Weights of a small transformer language model.
Training: 232M tokens, 7065 steps.
MLP neurons of a small language model. Each row is named by its layer, matrix (gate and up: input weights) and neuron, and shows model dimensions 0-63. Each number is 200 + 20 x the weight over its row's rms, rounded and kept within 0 to 999. A neuron's up and down rows have the sign that makes its largest values positive.
After each neuron's rows, "fires after" lists the tokens most often just before its 100 highest values on Wikipedia text that the model never trained on. A number after a token or word is its count.

L8.gate319,189,208,216,176,246,207,242,199,200,195,200,218,165,195,176,223,173,177,197,207,208,237,207,221,204,215,176,179,185,198,187,221,203,202,227,195,196,179,200,211,191,189,209,195,202,193,215,208,205,222,202,190,198,210,166,190,176,178,237,184,183,179,207,205
L8.up319,184,177,194,202,231,204,199,217,244,178,191,193,222,186,180,217,183,218,185,209,234,172,160,175,216,195,221,198,182,210,189,219,172,188,208,195,194,192,185,161,202,219,192,226,192,198,199,206,180,214,207,207,214,179,214,189,188,189,215,187,193,189,225,213
fires after: "| " 74, "- " 10

L2.gate389,193,211,207,165,215,220,205,195,223,190,193,194,209,197,189,203,183,214,174,229,160,200,178,197,229,188,230,211,225,198,225,217,179,231,214,201,208,207,199,158,188,193,180,213,181,172,220,208,212,209,200,148,170,221,167,200,218,195,188,202,210,218,238,196
L2.up389,182,218,189,193,167,182,203,198,199,214,241,184,218,201,191,214,231,201,215,212,184,234,219,203,235,186,189,183,185,200,204,223,193,225,218,209,179,231,192,181,199,220,203,202,213,182,193,206,182,181,222,200,206,217,203,175,192,210,236,229,215,177,158,232
fires after: "200" 23, "199" 18, "198" 12, "196" 7, "201" 6, "197" 6

L2.gate143,178,194,221,218,226,204,189,228,197,181,201,189,184,205,229,173,222,190,179,222,194,214,192,158,195,183,164,150,203,201,192,191,210,234,242,216,211,200,198,219,205,215,230,209,184,198,197,204,219,198,245,204,214,185,197,223,169,254,190,178,214,234,160,181
L2.up143,216,189,183,189,238,216,207,190,200,192,187,230,189,219,197,215,180,201,196,202,218,204,202,172,144,219,215,195,194,284,185,182,210,170,189,205,228,199,183,169,205,216,202,195,198,185,207,198,202,192,203,191,240,203,204,196,198,252,171,174,227,200,197,186
fires after: "." 36, ". " 9, ")." 5, "\"." 4

L3.gate332,232,165,202,193,202,182,173,212,233,203,213,177,180,217,215,216,243,166,196,242,218,213,225,190,215,213,177,227,247,178,226,208,159,227,216,225,203,213,185,217,182,216,195,188,206,192,180,239,175,196,207,216,195,198,180,206,186,189,223,182,188,215,203,201
L3.up332,167,197,186,209,198,185,216,231,186,214,191,222,185,215,184,221,194,192,193,205,172,219,238,200,215,235,220,208,226,221,237,229,177,195,183,178,226,233,206,194,207,226,222,216,205,194,175,229,188,182,181,189,217,213,201,188,213,198,250,180,191,235,178,171
fires after: "199" 26, "200" 18, "to " 15, "Inc" 4

L8.gate330,225,179,212,154,196,222,195,197,187,201,238,214,225,217,220,229,190,217,190,194,218,216,253,204,200,220,218,213,216,212,210,190,196,168,197,199,198,190,183,154,185,163,209,239,227,201,240,192,199,197,187,203,211,207,184,183,178,192,218,232,191,191,234,199
L8.up330,213,214,169,235,195,174,173,192,221,174,187,193,167,224,202,231,212,193,207,187,198,240,236,200,250,189,243,197,193,183,180,179,209,187,213,194,197,221,213,204,187,170,191,228,219,211,195,167,229,214,206,168,196,198,238,193,178,203,212,230,175,232,211,165
fires after: ". " 44, "He " 18, "he " 4, "who " 4

L5.gate270,218,191,159,185,210,201,171,208,233,174,194,188,229,164,204,212,166,189,213,228,199,212,216,206,159,161,197,165,213,165,200,192,207,211,205,195,195,177,208,208,170,216,227,209,187,197,195,198,178,206,180,214,205,237,202,215,190,203,237,205,176,184,181,188
L5.up270,222,188,205,186,178,188,172,222,217,167,216,199,205,206,212,182,198,188,194,185,248,181,205,198,228,218,216,196,199,196,193,162,174,224,223,191,210,163,206,250,200,194,178,222,192,213,180,181,209,179,175,176,189,229,188,224,209,177,202,190,185,219,224,156
fires after: "| " 43, "first " 7, "Gold " 6

L3.gate188,207,188,197,194,225,201,186,210,216,166,217,190,216,181,170,181,179,167,209,226,205,229,207,180,216,186,197,189,202,181,223,239,193,241,210,206,217,192,187,171,207,175,208,212,164,205,217,217,178,203,206,222,163,205,181,175,189,219,222,167,199,211,197,229
L3.up188,158,205,217,201,177,207,192,196,211,177,212,177,222,234,190,200,193,195,228,169,212,207,175,210,188,194,199,268,179,203,206,230,175,175,178,211,178,222,196,200,197,191,207,169,217,204,229,231,209,207,190,228,195,217,156,241,186,180,207,205,174,164,192,189
fires after: "K" 18, "H" 13, "h" 6, "11" 5, "V" 4, "T" 4

L5.gate14,210,167,201,170,197,221,224,215,203,171,195,227,175,205,218,193,251,186,188,217,201,219,213,192,218,156,176,215,197,211,249,210,185,214,193,194,185,213,216,181,170,180,216,224,241,210,192,174,232,171,216,188,193,228,184,224,199,161,160,219,184,203,196,192
L5.up14,247,246,219,185,179,188,179,212,251,177,176,198,210,197,186,184,207,214,189,197,218,200,222,219,225,204,199,223,226,186,224,226,188,215,223,203,189,205,196,210,202,208,236,193,215,200,160,201,208,200,183,181,200,220,207,235,211,200,143,197,229,195,188,200
fires after: "T" 22, "t" 17, "Sh" 9, "K" 6, ", " 5

L11.gate348,185,211,192,173,246,217,230,194,166,171,207,178,198,194,213,167,163,183,195,219,191,212,199,221,219,182,191,178,179,187,144,193,225,186,165,200,171,231,195,211,212,212,165,228,210,212,180,209,243,224,210,182,234,211,181,240,190,213,201,200,215,175,192,216
L11.up348,249,185,207,211,226,185,282,238,202,191,208,225,204,189,209,214,193,213,206,196,210,189,216,174,237,169,206,179,202,198,242,258,190,216,215,195,173,207,193,186,197,225,182,219,221,199,200,197,227,181,197,168,205,219,192,195,197,221,167,216,183,188,181,211
fires after: "," 40, "." 25

L2.gate407,218,189,154,228,220,216,206,181,163,174,228,214,200,196,214,189,200,170,197,218,200,199,222,200,196,181,204,159,200,216,193,206,234,196,184,208,196,248,192,206,170,195,190,228,204,183,227,195,198,190,179,208,184,220,230,223,144,188,197,150,193,204,212,209
L2.up407,196,198,169,216,198,164,215,246,196,185,175,201,212,182,208,189,171,209,196,189,244,183,169,189,184,199,192,187,168,227,196,166,211,201,227,226,221,236,181,183,193,207,223,225,178,198,194,219,169,205,212,227,194,196,222,202,214,214,202,168,225,210,159,233
fires after: "." 82

L3.gate301,206,182,219,206,209,204,217,202,216,144,189,167,211,214,210,182,233,141,231,160,250,209,196,154,163,161,179,215,189,210,197,215,205,204,186,196,179,195,202,218,207,213,206,206,229,204,182,233,187,157,215,214,205,175,169,180,211,198,207,241,210,201,184,206
L3.up301,227,180,190,229,216,156,206,158,167,170,214,213,197,176,205,186,186,182,223,196,217,171,210,190,198,194,179,197,199,223,190,193,195,194,197,228,239,182,179,182,214,175,193,232,210,187,221,200,231,219,185,208,214,205,230,205,178,209,222,190,208,177,211,183
fires after: "H" 20, "p" 11, "j" 8, "h" 6, "Re" 4, "Y" 4

L3.gate443,219,213,214,165,176,195,199,205,196,186,194,202,192,189,220,207,209,189,165,206,209,228,214,183,179,208,207,196,182,197,192,214,192,193,198,203,177,199,233,186,178,189,207,208,193,171,192,218,199,197,227,223,166,191,174,230,208,237,220,190,233,200,191,188
L3.up443,208,202,196,208,211,201,209,149,189,155,193,198,197,204,202,233,214,211,189,211,188,202,162,208,181,178,191,175,214,213,204,179,180,227,221,188,198,199,194,207,227,184,216,230,173,198,158,229,218,234,189,195,192,198,194,222,189,210,198,208,221,186,190,168
fires after: "L" 11, "Pl" 10, "St" 9, "Ch" 8, "C" 7, "Bl" 6

L2.gate2,200,195,178,188,234,225,229,191,217,195,242,200,195,224,220,214,221,192,208,214,202,220,189,210,183,203,171,207,161,195,205,192,231,208,187,225,187,190,177,205,177,211,239,185,191,195,232,197,193,185,193,208,210,184,186,207,155,208,200,231,228,190,226,191
L2.up2,202,199,228,208,230,199,194,205,200,175,231,222,195,218,192,197,207,233,184,196,223,203,209,190,202,229,201,232,218,190,187,238,178,195,213,202,208,222,211,207,207,200,222,179,204,187,202,217,204,185,205,216,176,193,203,141,197,191,175,204,175,204,186,190
fires after: "===" 60, "There " 19, "there " 9, "====" 7

L2.gate246,217,190,239,239,221,200,228,202,183,176,218,174,235,174,170,238,226,202,215,204,227,192,180,192,216,196,157,215,178,224,196,174,211,199,169,206,221,204,201,211,202,211,203,206,209,201,166,181,209,178,195,229,208,231,205,240,178,221,194,197,220,175,204,186
L2.up246,261,213,231,210,191,192,192,231,208,190,175,216,183,191,188,214,188,207,207,180,229,219,187,215,207,218,178,173,219,206,216,229,194,210,202,212,188,170,185,194,166,236,216,195,199,201,215,176,180,233,168,180,226,207,213,184,183,163,221,166,202,229,185,194
fires after: "201" 22, "200" 20, "199" 10, "202" 9

L10.gate206,220,172,185,190,198,170,217,194,199,178,201,183,221,190,260,180,227,184,200,226,213,199,205,219,198,208,181,205,218,226,183,221,180,225,165,212,233,223,189,194,180,227,236,212,228,211,231,242,214,170,195,222,206,175,184,172,205,200,165,158,159,197,186,188
L10.up206,205,198,158,186,184,199,199,226,187,229,180,195,203,184,200,183,186,209,217,211,219,187,193,181,208,194,204,237,218,215,211,196,218,217,202,241,199,219,185,210,207,144,208,204,188,188,195,183,183,170,195,234,191,190,240,191,187,201,187,214,206,234,179,192
fires after: "During " 14, "during " 13, "of " 12, "after " 9, "After " 8, "'" 8

L2.gate320,191,214,215,195,210,225,191,213,222,168,230,202,205,197,188,187,221,207,200,225,195,211,189,184,238,152,221,210,199,210,172,177,213,202,197,199,210,220,188,161,210,174,196,211,224,216,234,213,186,196,194,206,197,193,179,204,171,235,220,228,192,199,210,203
L2.up320,245,161,216,178,205,192,200,216,168,215,170,205,207,171,205,223,223,206,200,212,199,182,185,191,194,217,222,183,190,202,180,190,177,210,195,191,163,136,195,195,203,175,230,205,208,191,204,207,217,212,252,193,194,217,173,198,178,205,212,200,188,200,185,199
fires after: "in " 14, "(" 11, "of " 8, "at " 7, "and " 7, "to " 6

L3.gate351,184,199,198,188,200,202,207,203,197,148,226,213,196,201,215,218,216,198,178,255,189,201,252,169,200,199,181,203,200,194,229,257,213,239,239,201,194,226,198,149,174,199,197,221,168,210,195,221,182,199,173,205,194,205,224,196,200,216,215,192,181,187,157,188
L3.up351,186,180,203,201,221,211,196,223,202,217,200,204,204,186,207,166,219,204,212,197,198,186,185,198,252,183,222,235,207,207,170,200,215,205,184,186,191,246,186,236,224,206,219,198,178,186,243,219,208,182,198,183,216,204,225,191,211,212,228,177,237,203,163,213
fires after: ", " 24, "along " 12, "well " 10, "to " 6